config = dict(
    norm='rmsnorm',
    norm_place='pre',
    bias='none',
    init='uniform',
    init_std_down=0.0438,
    max_grad_norm=2.0,
    final_lr_fraction=0.0,
)
MLP neurons of a small language model. Each row is named by its layer, matrix (up: input weights) and neuron, and shows model dimensions 32-127. Each number is 500 + 40 x the weight over its row's rms, rounded and kept within 0 to 999. Numbers have three digits each.
After each neuron's rows, "fires after" lists the tokens most often just before its 100 highest values on Wikipedia text that the model never trained on. A number after a token or word is its count.

L7.up1274:498529480487511497478458415523469460497463526519468484418477509398538488576513478528469527469488480475530530483451548547503443497591546510424565418504566510480501498478493411527544517485557451470463510426435524476418522562499471513560491494604472458551461492519470533524597502439493575461
fires after: "1" 23, "an" 15, "ik" 11, "i" 8, "ri" 4

L11.up36:560507538555480448472508553558430547520532481503536375515485522526512526464444486474492508518461455474507502506539517552490494490507532511483541483446469461511512493509469487428471468527427488521507453488584512470517515514565544574509513472482471457496536541467467449524488503509479470476
fires after: "." 20, "0" 17, "9" 15, "," 9, "1" 6, " where" 5

L12.up196:435420439519473445528522501502484511570432528454499533458544461454460458481505496466517518528516413426485497478483511537543448436561540503491564492525517479479507477495491484466519485459473461484549549503508492470476584522529549507496459451503460520454447532487543467552492490480590467481
fires after: "2" 48, "0" 17, "9" 12, "–" 4, "1" 4

L7.up974:520512421533471477444485537441444560547488465597519530458470530454445494500575550551481494548461521495534483451528507472480501509501538550557517453458504471466481507587506453505454477496478442506548447461523477507443547510500516470508503484585465567457515501484479449479534497589450501528
fires after: "0" 34, "." 9, "ok" 6, " " 6, " (" 6, " S" 5

L5.up896:504449539518542502520477492525533565455467522386457460522498482402538486460485552531459455535412497587529514451490470556440430527511509441462436501482475490473518468521512520504474526515429482482527514473444553526536465439506542498535419577457523523536471541518537569534482548481433456485
fires after: "1" 27, "9" 20, "born" 9, "2" 8, " " 7, "0" 6

L7.up1163:479517421524658477518499566492567549500562519544592473487494520402536493558461573498451537449589467489506501406502489483482495486527508492490454504536441499492528436485464532519553510597522424487465504456560504561525508553523617500452473447481501489535474460501539564520480483475568538537
fires after: "m" 20, "4" 11, "8" 10, "M" 10, " February" 7, "6" 6

L12.up1074:446500522529547433466515525488540534529445494555546463434471539555467387476523458512478536548454496576500511506495540473466462453480571596495589548584493496413448539536509466494544510544489499491513474453437515437466499491518461484478547467454492552488564556510556549467470520454522510476
fires after: "\n" 52, "2" 8, " " 6, "|" 4

L11.up1459:517444569476444526558493519530512582501509399474558436486453553483470443580530452477516577415535465473501427570484454519516484504599477534511527529552513473490504543455541474552488476546532537430468514562548552522452562523501540579574570474584532467471450490468476531440507519448471466469
fires after: "7" 15, "3" 14, "5" 12, "6" 9, "4" 9, "0" 7

L7.up1269:534527476509484489520457518531489540519420549566485421454467480521494503546597501439419421524548473488505509513506471525499474478507429484507513458505438447489425507530533516490466507511465489501527573517490483452537494490544527516465542402518468498555504518460483495465509478470456511574
fires after: " |" 40, "ash" 8, "ak" 6, " h" 6, "ik" 6

L7.up1216:530464457504495546504464521558459487487554456578399486496556532536522506558528494472508488510456517493491583452493443504444471542512545491453498478485524588540549442497503485495514535510536457442501520536447524584547484522533552478460492459464461514440461466481538536509506553476503556469
fires after: "1" 51, " Year" 7, "th" 5, " Season" 4, "m" 4

L7.up975:447522537483498587488471486496530464517514507517437495522574571416498493459519472521400532486527478455569439558476533510550586560568544468546493518523506463451566527436443482523484466453493492455562533497495459535451585486569521495481532457549480473561562485507537485526423544542449434516
fires after: "." 59, "\"." 5

L7.up441:553534491483536507473524585489533519522517480443523546526573484488578488478514482530506498452501450538494502468481516575541542522437494480522505445559488503481528393433517475497451559535529485528579591480426541515523593475525532474536557496493532490451505572469528452528491538489497516481
fires after: "." 38, "\n" 15, "0" 9, "9" 8, "3" 6, "6" 5

L11.up642:507483559433502524503551529518466459558471494531489521464524503434523519442560552582544509472507535532482538458543503446500474501521562470455515536514533550456456441528550439442505509511474463498508486486519488461544479618529493457461505522536527504500521488559481514519574469470504511507
fires after: "0" 41, "4" 6, "5" 5, "9" 5, "3" 5, "8" 5

L11.up1102:508514415500494485465474513502514456538519488493550496538448467538469493525482547520463531445510577476446517502485452499482521524459492476484524493503498508496520424561477477493533511448478462402559508437502488480523527423482475554546521493533535448495499558475574559530442493492493592558
fires after: "." 63, "1" 8, "4" 4, "5" 4

L7.up569:553549466492522452446549521480551483535439519469479521546537544525537533531554500554511513529501497530528459515502519485526457463488582570439448458437508563512496491481521456482454536520448500493516514462439470459463511411464460463531528479449540548536560508418441422479493498493499457538
fires after: "–" 43, "-" 15, "." 8, " |" 6, "1" 4, "," 4

L7.up198:566562476491576468478471483450494518515459439473499522490451473513535461580517556522537512496427464479505492468463517535487465463546524487502513469493513447455471582540483424475600555567446555549433489484516491538463577524496495461470535550496467494427519492430514460488532504523521513545
fires after: " " 27, "an" 11, "i" 10, "n" 5, " Can" 4, "et" 4

L7.up0:630484407520533529448506540548560505475589451402497473536485481446452457489486455527454485480457496448472523582510492548533418502537524517477475516515497429560435487498526415489484467531473537548506468469492477586450494468496501476479465506418552500437455479503434427517509506398492439478
fires after: "." 14, "5" 14, ":" 9, "3" 8, "–" 6, " " 6

L5.up391:511543479490488458501492561485524425556530457435475474436504445433469526524554438487445487484469502470531433500485537505531434539461445488550545486518550425538530538503513465538463566504577495466496463456490533518527477546488465537401523489549521502502472490503561440483535499469461600527
fires after: "," 25, " was" 10, "7" 9, "6" 8, "5" 6

L5.up1073:566490623447504542536539496505480518490494544475470476486480471463499445544479540522521506566512531438470460483564518542492609423584538532496430559456495517478517498475547480477534435487477486552458515467441487497480520540490490513510557572432548457467570452523434468462522484499545454445
fires after: " |" 50, "3" 7, "9" 6, "7" 5, "8" 5

L7.up339:485498471496515510492410505511549514571559510492452444461537520456495564557479532524454499547547587449563505491506505459517487492515515483493523486561523487549529480424514432520467464567506507505589521490497483540561487413579524443576492490497501379524476499471498496537491505440437494500
fires after: "." 48, "\"." 4

L7.up923:560531454445501498490589526539427478511506536476529499505407509459522487504512528505445481481537505522554530506506541520516543544515499476523513473493491448551474408540567499475463499525476539483520521529443521504464498508475477571490490516615450534452570488531488543505452494535534566506
fires after: " O" 29, "a" 10, "O" 8, "o" 8, "ri" 6, " La" 5

L7.up1064:425540527513469494452498498583525518512480495483425551451445521469512463477523506512510501455480521522521549486583469525547493513459481459516479539524427495451544520468491487533488422459427544471434521453546425594512576491519550537530471561534497485520507451493479397475575524501423453492
fires after: "." 68, "\"." 5

L12.up1048:491480506475468449487549431480480507488513500515612484486409604502562445451516518534523522535556492521463479519538430490468510495482528557498470535507458495499445576542453438441535515463485538508546516535453456551496498519528451538581492506430575519475592562447509525469423490542432491526
fires after: "\n" 43, "." 8, "|" 4, "As" 4

L11.up15:540485466539472532463559492497471508562524560480455512522441477617475554468507488493469540440519451546500488521468504545524486469546483492575524444448547463464449403485462514497475454510440548383501543451533506460455480479489536515465523497524475399540504576511576513501491464461500513542
fires after: " " 37, "1" 14, ":" 4

L7.up816:404548527552534467495410526522506464530566462458451499481533566403491508517523506562479525418522457529543483504521500485502547534565537444532512473527464441425549496420481511547524459466470510497540477432472433566527483493541525490538527477522471456555483478436514447483519591505474494490
fires after: "." 54, "\"." 5

L5.up20:533498427508480592465548462429506567509554468444525533499514513450447551535439520548510510415498476527425420505496559502514457489544463452522510509541514457479470518524494490493511513501462527513516500530427525465500488494473461505468516473467557524483529537511532545421446482494463548483
fires after: "3" 49, "2" 10, "4" 10, "8" 8, "5" 6, "0" 5

L12.up512:549500510473557492505515452484477487516498502513506511533465502446467506527480503541518455512436482576470526481542559566515584462469499528489559513555532485447426514496555566533489482509519480595550485542441543533467491530548561470433493485516523455463474495384536496509515513578539433576
fires after: " " 45, "0" 16, "–" 9, "1" 4, "4" 4

L7.up32:499577547519430520491448576456468535502519491423501501461488508509509503520444450522490489427554527516525515505520520506592470552502529475511514479530458537422453528518538543486480528513543474497520490500570528537545510456538518585426461496589482491491522460517475544465467505619460448535
fires after: " |" 50, " " 12

L11.up363:499485534566498492479523496521488473590465509499527499536461474461467480434555528419490476490507499535533491437537517558544505453450591536537479481571466558481510494481527467510498477523533542456481493413467509501396534547444447518506498434506507527460447447529505490547469475470497560451
fires after: " " 33, "0" 14, "1" 12, " p" 9, "m" 6, "2" 5

L12.up538:494510495506530521420481500448491476422469490429515505536489539502461498515516485504561461473541480503491622456444443509425515432490475504616521593534444556536556540499513454465493469568522512512451540462539504595449567496522507451440608473476515565528504531521434487480484452454535479546
fires after: "8" 14, "5" 11, "1" 9, "4" 9, "3" 9, "6" 8

L11.up700:500502489452465508492467510446500534522418511494487466506556513447441496517444480426517547469440565583510484456481502536462495473468498554518464489544435505500531479529551497489493514459513430511438409518536521459498554507541521486508467470509403482523479526449500542483479503495538511593
fires after: "==" 26, "\n" 18, "===" 12, " |" 11, "." 5

L7.up640:475443544547507510553539553406517456492450479517505538518452477484515560456449475478448509459504496486489533529492443516441502575551443531497442438557538477402503466506501522497500437461507472483477558417486523459488545474554478533511542513517498481500518466523516457533527594505488441481
fires after: "9" 23, "3" 14, "2" 7, "6" 6, "4" 5, " agre" 5

L12.up1147:465371483523450525489503473495478467535485515533493450533527533405528518450491487479508515497531480446516538463515501545528490456530594451497412533477461522488458581475468551455570541487484532492478494500518371495535546497520396455482475445601488477554489475463544432539546537552485455504
fires after: "0" 18, "9" 17, "5" 8, "8" 6, "4" 6, "," 6

L11.up614:489469526535451513518510470531428493487537504513518511447471452554526465445489508377457460519565507479502491503476494427511488513495542466486507521468458497561523464438447470547550433442548448474491539487490418525560440430504423448522527575472462448422453452521429467465592505467483518543
fires after: " " 28, " |" 26, ":" 9, "0" 8, "\n" 7, "1" 7

L7.up156:445453475618527463475529406539522512498518471492485504495572604543506508513461517441501508484453468473527457503543519547620510492478423462511494493507477532497451476457493436476438515465469492471489549499440503479565452446483522523458508498498558477526576504522453452509578462535526479518
fires after: " " 30, "\n" 17, " |" 13, " [" 4, "." 4

L11.up1067:545461484510510540542403517486457522531560521530587523539439520523486523472483432551551490492479472509549514497454496490468542519506452579458523525533514441482502516520592468525489559488525519564517572500506482454522507488457476433580492577469593463504499476513583432523512525632509478441
fires after: "9" 40, "-" 10, "1" 10, "6" 7, "7" 5, "2" 4

L7.up1012:554471473485514470503504627569476518520529480555584487483517522460506516524491425510581498453488565503449462570482514463473557460494470519515495443530485411481517512466509470502546518545547493484413577494541543479546447516537499447513537469459550506531441512498474472540506472509481509454
fires after: " " 39, "2" 11, "9" 8, "." 8

L7.up1101:511507510520603522443510497533451420529480514529491452538545456541480460482482512453517540526548510482544481505490494430479493509493534514496513448477526525471513449425480384494534444499558465539458501453553442531455528436520490482476520547525555494456518503524465480475438489483543493512
fires after: " |" 48, "\n" 10, ";" 9

L12.up1166:482408482479530564512517550444521552540434534506430514549460529497477492552449459474559539535455532561417501453408508525549483467502516494540532573436488488482540439429551476490457493501423479504543544515490477499440524514491493507510439484508528479527441525479496440495461453524447493500
fires after: "1" 50, " and" 7, " " 4, "," 4, " a" 4

L5.up474:547503537506512519485540538588516511470469463440517524466512486505559588457461447426526596440522470502537521554529551443461527456538502508577573519537478535461521479462541453529460455490482527507528537488450412565464546501546505482495497469484459452499477587552457501411462567500546456491
fires after: "\n" 46, "0" 9, "le" 5

L12.up991:529479483463449540513488497520550456476506525434530516508460472471519544437517500486606512522470434485525479441524574504462517445535517428509479505508548476556516484450481430521468549529496466479484525537395531569550510474503469452484546445480597544509499539550535490514507499488546528511
fires after: "2" 70, "In" 4

L7.up1373:514566507496485513460561429556499477486445467487578504492510490488450567553473467495495508512456493530478506545534425533495527620439514459524503496506528522523494521423522500553524513511533453451505554459431525380439491469475497492508499513463486552458536465476530548423569498472509552455
fires after: "0" 19, "9" 16, "2" 16, "7" 12, " War" 10, "8" 5

L7.up255:504461503505514437427427551518514434601572528496534534563538491496511526507542518520443412474474489499492548530510482484539499468482534466464559524573505501507485486475535458471544514504529426541479495476557490520574518456552542498521484454484425453559498441515465483452571524534469475472
fires after: "." 65, "\"." 5

L11.up45:492480449403534579514562439553516496515549469540494584527540487451469505482500369499489504525580567486470530467544455523486486421546515477514564469510505455486506543513511527530500552468448442503386503441484460516456454482439531509498500485477495551587481523562467466473564468539480579498
fires after: "9" 69, "1" 12, "8" 6, "2" 4

L5.up1121:539505497517515441476455447508414500391487483501495500484477505499472498451439484567481503542445427515559444486484378525468474490478487493511521435482509425503426524475465526597464536481512562510500451466441429583372507489480540546451540561522555533516543495477462538482541524526557548480
fires after: " " 36, "|" 13, "-" 7, "\n" 5, "ular" 4, " |" 4

L7.up524:422541502483496573513504538470441495554417485424554496502447499528535533523501465480522546474488495503466515455476480455484482485478530499436532461463536528520459432500503420509515512545467479481592509462507513500527463539448579487562478483527547553531471520360471462474545419486504544476
fires after: "\n" 36, "1" 36, " by" 4

L7.up450:528494470451471524505530543461518518477453544500425473522500489455522449479561534497434506503571547555524466455479425513412511557502531495590491508495594487508522472498504527476454523556489461496540515456534501513432508521546559541475522494551467526454502452501609502491532528477518554514
fires after: " N" 33, "N" 10, " n" 6, "1" 5, "O" 4, " K" 4

L7.up22:533535477485483553519497537458475458485466539452491459502519445476476457554472504487495474457479462533487543478422572460562532511486499572505524408504509580471374448515553482460481469481533516475484522588500440453528490525512488529600549493513472503466526591477536448522438541527510492512
fires after: " " 28, "–" 17, " |" 14, "-" 6, " in" 4

L7.up1232:550417504539465465540469527533535529550467533503533478578448504446596520421555536465529487527489514541590529471494538534521482458477533553455483468530459504557532421446543510489532520510588507454537647505494556430499523453455488527521562470518522449510559519589517528545479530542502466454
fires after: " =" 49, "son" 4, "i" 4

L11.up618:481513472495537545457504515444560489564502458496462526441485507469520511543538501478497466512456536522532549426496490491541491464501490563536464504492496534483587518615518503535474508442493486523516524518541472434493511507515449491484455482500511443490492451512525477527474462501530498500
fires after: " |" 29, "″" 11, " W" 9, " L" 6, " of" 5, "1" 4

L7.up351:462550512464550444591540440461471534517431521530454485474550528523477508535495554464510606498607477524486496449542505521528552495469464493509558481401488489477470484478467541482464543457469460451458506505438528523492480505494490500487533443506538495454525510454474505545528468472486516553
fires after: "\n" 23, "." 22, "|" 6, " " 4, "•" 4

L5.up559:503568485448493493454496544486532446565505552456486501483493442529495441532502454511529524444518497457509501464510470568477507391500517473515557498549464541575457457529513457482419545510422587474492504481498524509492537424560492502477499502558478472473533487439509439511502512428452515528
fires after: "\n" 36, "." 14, " Time" 6, "-" 6, "ed" 4

L5.up1256:489515440557461474547492542482540505481481508500504519564493511503469514524504553498472546442523451492509585491522480443517467460468538519456390511515568465500445518522432501507487460514505494478552520475481415441434620460490565477465552477518398444435565491433442555543497518505513461519
fires after: " " 36, " L" 6, "'" 5, "s" 4, " -" 4

L7.up1499:528481494477523527405505409447506511569421554536510499492449469496434493481433432458478420514510504456494420479503461481574488438521493587578531529590527477444495485505518488493531518507468520522497473497544483467480484496485568440532469460525535576475521477480539393489480530589469476577
fires after: "9" 40, "f" 10, "–" 5, "0" 4, "==" 4

L5.up9:495484550465455488504484531381532514508510533552486445450506456466489504538562490504525503453511501496537541428512517497499401489517537556502444452462598451531436491468521521438525485513509527418507474592498512535434500546516535546468500502489416492508463532487498476443530529536466523578
fires after: "1" 50, "|" 8, " D" 6, " N" 4, "id" 4, "ud" 4

L5.up1111:437490451445502467493372505471468511489544458515458483471540508499531379452498509531477510396522576492475533518520531521517479479529483506485516534589426553452492439517478524463392442466539532480511505536511509533458442448529487473529467410551503453551460472583429529430458532497517440517
fires after: " " 27, " on" 13, "born" 11, " born" 8, "2" 7

L7.up1346:515536499513486514478476479457507491554457488466468485468516453468547524485478541531521501409545489587536532515487476522503502576430621542535550428497510542503519507527510517522475513446512519496524445500459492527513498505472532467449474494480478508440523525480514438468483477486479554467
fires after: " |" 22, "–" 9, " W" 8, " rec" 6, " in" 5

L5.up928:483480517524471471505463560442566490534517434494500438485566445491519534453478471505490541486587555515484470540566520458480517536461432494485392511453466439491461486505432459523480591479523424498503526488510501461465525457517554538483535542507544425449462567484470461499483549487487495526
fires after: "L" 30, " L" 20, " R" 4

L11.up1224:480486565554506542536454544437489498461544479556483473550537525537606446489480486451524552487485459446393485420461480491461489481491458513529566483492463491514456418451478503511513528479483510484516514479512529437518446487477564557512481499508533522504479539425492465537493539401515511508
fires after: "9" 53, "0" 12, " the" 4

L12.up446:494505513422505523453463460530546539434501481500485552557428553408486452544579528403402491543514552482463459489466517422425502529522454532504490564516490489529518569481442510497472456468484560510487432502536451458547467504431476470453506487439434488523453373498474574469554497548527522540
fires after: ")" 56, "2" 8, " " 7, " |" 6

L7.up1175:466448476507568504484487482513452498441403504501469514503491539515606522448544458452546563522511397468435500429525526462523480463448506544538522516432491491525478541551472534445572563516479529518511556530540484501476477629507604449534505463559504509496469476494458486551550468540507473502
fires after: "\n" 37, " place" 11, ":" 7, " Website" 4

L7.up1259:498491473487438612507472518478487421452540479500466529492496546490584561567477509406467519484490396506498467466506519438565472481465443522548489506492508419499533468490528455492487518591498410448595544434509481510470469538460512470495450505485552443509544533499417526582451462466468470517
fires after: "." 38, "\n" 33

L7.up1020:549469518470446537488518492500542417504506456530501468477492479569531488499523503460486466475540462553501412485560487505593517536468532505499528490441455485476516514553531492538529471479538517514493527539555443469527429486579475553482490529458487507472486572500579461449470532494440499487
fires after: "0" 33, "," 25, "5" 5

L7.up1252:503496513509530501511459505525525520507520479424529499502508461511534505465564490528501490592481423513493557490471508463457469432548546455418523495497522444508551535494444490534421531504466433488500551497502528530496447487476475479523505462404471492501474514464475475488526544459451420486
fires after: "9" 29, "0" 20, "ch" 4, " dec" 4

L5.up235:459516492550497496551525566537521526511516462485444475443497472445450500516543474510493501474473534534487442499503467448481483461571534440498493552511557500430453440474571457542490477591458492480533503486537510534410547467459478482426538405570478447500516508428544558486455512491462494503
fires after: " " 56, " U" 7, "N" 5

L12.up226:375463521501495470479483493412567461505456444600563506500548446549565516518435572436509462478425528536520452509519497390449525512489505502474514526474537533501484487426566526510463476462463478546488540526414505524567525478469544486449500438420497515502480502537505503495510502523447485534
fires after: " " 31, " C" 12, " Los" 6, "," 6, " in" 5, " (" 5

L5.up1082:460458496499475519547532503543413512481583419473495549532552539484556478526484465478489529501496542479399586482540429529477602464587528516499520470484459530546516469502464479531514537511477489571491494465446476552479459397475507449458507481444488447469459463484447424425524424514483542458
fires after: "9" 16, "1" 16, "8" 15, "5" 5, "==" 5

L11.up1028:428503530514552511444515470527465495530468449556493520502526517452519471471450479552466507459516409482483448488488475546525509420428499431501531493472617500521554492440455414470495461451532459462523500490500444441470535450430536516512437492501407575519500502557558449431530523517468480445
fires after: " the" 29, "9" 12, " on" 10

L7.up1255:528478490460528511477554566477486505434542530506557578472513509516488496643539489459527450516602473510545536592455410486540471495542439516508506453533488490507469516508405544451461560503504497541562482482498530414506582499517512533518473505505460528454486512466544502478434508589491537503
fires after: " H" 27, "\"" 9, " \"" 7, " h" 6, "a" 5, " |" 5

L7.up566:515475525463435562487477547532508500514568507503523495442523476503555452398474457535473487470553573616432521470531518481485458487546499509548448557527461479425484489551544528465504432523465442491446555507559497498534564569495441533487501438525509492517457464485450482463462500544512527471
fires after: " |" 31, " " 31

L5.up671:429437465525528471503544520488559512524452485557525507454527471502487441447476628511518457473540483503478506515477534520463494493488499497534514464459557560539507534523457494464445547569474530510484532477521505433506510534526499514500569517564460449433548539499550463445503558530567476464
fires after: "." 19, " N" 18, " n" 11, " Y" 7, " r" 4

L7.up271:505447568436567384521501500549496430458509552552485479454446573513491561478481489467478504505454487469473481512519499495507509411566585484572508540481399508473509533484497525448559480532481506491503438483482464475481509494564457553439437531534477493541560554512448521516446523502496418465
fires after: "9" 18, "6" 11, "1" 9, "4" 9, "5" 9, "7" 7

L12.up1032:406480506508523540489447468509497511374451422533510519483458434502518466473456515468461491451498527480544541489472475491517494548511471453531483554458444487452490549424450517489533529518455475541449496500461468485446498478472549478512531493505476515547447473416471476511555499473539520441
fires after: " " 52, " |" 12, " (" 7, " Nominated" 5, " Party" 5

L5.up416:513488527441523463449581481475511565495428420510571455464455516503467463475514495542495456433526424510523508467484500526473472544518437518483486530525525482503490494435475484511449517462563492506499476510507460497485540487437544481464532486490514455524533501482472485444467502544464406436
fires after: " |" 50, " his" 5, " he" 4, "-" 4

L7.up1182:528488455537539449562492581530529477497519429522478463478490485503454498455496414498491459499443446490465478458441534409501512577482472492463529502444580440438532497478521519516551465553527517499520545507530487527457457525481530530548558523569494483515522499508550519587460492461481462508
fires after: "," 30, " and" 19, ";" 7

L12.up507:475557511572571612513511523554479523505480465564454397587595479465454553451575465521463537482519496560484415541448492451471491482460575433470458503482534546532535465486450521481466413469493414507446472485462527517455456481515537550501505520557479550550525491515442502455490558510481442448
fires after: " " 53, "1" 9, "2" 7, " on" 4

L12.up1452:380470510521483438439431509453528501494496463507469551506493545522461492542492406472542474391477519485476549490511476521503481505461468485514449497572541594495543519464475511446522452492519509530518465493485590459452544507567542511493507537436547506487562442485541417479550529481596585502
fires after: " " 37, " |" 23, "9" 8, "7" 4, "3" 4, "4" 4

L5.up1059:501518490470569630493550553460555503566457561520498427561526529497526518548545479492471503457499507517516441486486476464446481484521507476548519478480561506455492511502439444481542432534548456516490487477536474579433536517460554489462532561519567540616494481494549493531523440508495431513
fires after: "-" 22, "–" 17, "0" 15, "8" 7, "6" 7

L7.up836:551413504517571445521585519421482452583444508447547548521489543493577526514510508503534494468473423548499540495466448504466509502563470403524533491490527401509465455506506447455524431546479480517576510527489510518477534491483394498511472570466466601518489572440601567538524410445477489448
fires after: "\n" 18, "-" 14, "i" 8, "3" 7, " \"" 6

L11.up505:493531528552511505508419512502499505461461490536506515536491516500463411503513481439497425487448460448498462467534551499574481474520547511486522439533448466577508460486450475476503513555505453493439532517482486559507441543487525503488516429431525559459482469541467496462537599530560593459
fires after: "2" 98

L12.up635:550508447519466579530508481500490458583476494537525510533496493464577567508467458508516448437475542548529475540515428457495490473491492522503493467503557534476510455490491519473538500493534515495468468508505452542395544463522518485508533389561569477542556510487532440468507482487469506461
fires after: "." 26, "," 15, " " 13, "3" 5, "1" 5, "6" 4

L11.up200:504501452470447548464524590557490544577433491439572473487573477535549511424466517468498509480430512421499507465483527538478473555480559472556508532551484505427527474527485481419489557502492550514435536449511531485519520477540519483468482494486489533477488545486494558436467479477476523511
fires after: "/" 17, "." 15, "m" 13, "ept" 6, " |" 5, " " 5

L11.up1162:445523429538496500539463495555455438528490533446472566499538524538437543566469518482489511464506521480522501494511447522470576493491515455513587539580455471542493471462531472541541521453473578445481573515401553564443472475442456522453514552549472503463521513514480522562466517483496511602
fires after: " " 25, "0" 15, "\n" 13, "9" 12, " October" 7, "|" 6

L7.up439:453498536554520517498481577481498527515544428500541465429551495556513483570513480498498526477410529488428569422554480514428501545487533519543452445518491521486523525499484601473395490424505524514435466452487497482433495472498483511507476494544472531538508511435453445463546403537470474444
fires after: "." 49, "9" 20, ":" 8, " V" 5, " |" 4

L11.up954:537461503433476538498548527512521478477472482502504574565422537474518525471471462563481449479497549448534532529485497451489547480484419519558491448529514446427525513518465482535533519506549493497478495527423484494435576512489522526479587458522543428455508442507506537528502430577462440537
fires after: "9" 33, " " 21, "0" 16, "1" 8, "8" 5, "2" 4

L7.up489:488533456461460561537516455552566552566473520443505467442493495486510506515483467488540498530573504478514523518539549443521462547501498500547448504510589423504490510525461525505473527407500498472483510523509485519516472491529514466491522425460477525517568435595496460516478447533421504479
fires after: "7" 12, "6" 12, "2" 11, "9" 11, "8" 9, "3" 8

L5.up846:483516585464503588473523534469517410508535537568553514481502374419567450463512440458455513486480517520463473517505512534521420533489492500431448538503468481477559541477512534486514529555480493488484464534523443531489505553416484586490525517463512581461508512521544521496505501493489538474
fires after: "," 21, " $" 17, "0" 16, "1" 9, " £" 6

L11.up925:478545519589507537424538508578542515547510449503487534457508463528567605487491480481521484505505469464491487487517477506501453517500501448475543559452496530487511570474516450552484489516564542503490525448511424527490514529502530471449520440446463470601529468513435465461503487489440465489
fires after: "1" 19, "3" 11, "4" 11, "0" 11, "2" 10, "5" 9

L11.up950:479482513468527497491572441462476494560518563508491511512569486482512492483484474496477487474588490497531463515516487477502549468565544448417562401534517457545431401521514469497519560513513443456550491451468470478503498519492506453470560515500515447526503417518469524461531644556462527471
fires after: " " 22, "2" 20, "1" 18, " in" 5, "3" 4

L7.up546:522548416502515453501499530533471458475543484473505527526469560473546543531534522485397437450428406553435472498415493517465470568493487502495489504494458527497498496516520548436437516525580541467503489489494523482577535461467445478396498460526579530500507466513518545476452461524439505513
fires after: " −" 24, " +" 18, " O" 11, " so" 5, " La" 4

L7.up466:465511510517469517506548566498487435425503481542537465410551511528474504497534485568520553505498441511557557448551527498466477542481452524494558513495602534480476499554514368537462501547476481523521532447454509497467553429544450433478533448580491471482479509420552536438528489601536540505
fires after: " of" 52, " " 17, "-" 11

L5.up1214:471484516493553506567457510459531480488494489531513542553468550486534491477453418520499478403552508515520517422442474580455441543481448561515549466501462494502495471575569491544517552496545426547557504522481485514418482570458533524449549508454550501590512541533508411460475489419477525496
fires after: "2" 59, "1" 15, " " 13, "3" 11

L5.up1393:526498543480495445492496533515549532441452498497529490467533489525447497524548560479547534524524552538560481531497491479538473490514457523456514512453478553569449556494490487532448516523484514545567426504557460472509562559496491486503591484553470516537463521497412505404491556464459517518
fires after: "\n" 55, " |" 18, " -" 4

L5.up1241:509500465469506498484452457454492561518546441509502480454505551449488477512569492485538537509530520499597508448556449503456438488502458467466514546469513490515538476539508489519525459433504430450537505565552458465469512558601513567560456499542527503563491457468544522439517505490531460495
fires after: "0" 60

L11.up3:451511513476496549477500430430516539502471519525496539545492443441481495517445500456462495552446554489498597532506485586443472530552467486547577418550446450485476503529463512549510497484508523473449491457465499564405509519542526519468459467543533484469458527480488494519490479542505485505
fires after: "9" 27, " " 16, "0" 12, "–" 5, "8" 4, " to" 4

L7.up300:499485545441490541456418542596545485514425459513538489545556517535482583485609566506469450546539458588492448499494506508481473526497474560520528468510501505498554427466502487458466476504484452473531478504477481451441430472500463423495481528526543519440482505495502495563566489517539535469
fires after: "0" 32, "2" 12, "5" 11, "8" 8, "4" 7

L5.up367:546548443471526514438519507585424521495556510428551502411524508500553486466502479494558527451479471495495534528530460569538509563547511490529467457418533538412492516471519538539516538444529527507492575514551507542471487474395472474508538454491511450501451439425479569469504542466514475492
fires after: "4" 16, "5" 15, "3" 13, "7" 11, "6" 9, "2" 9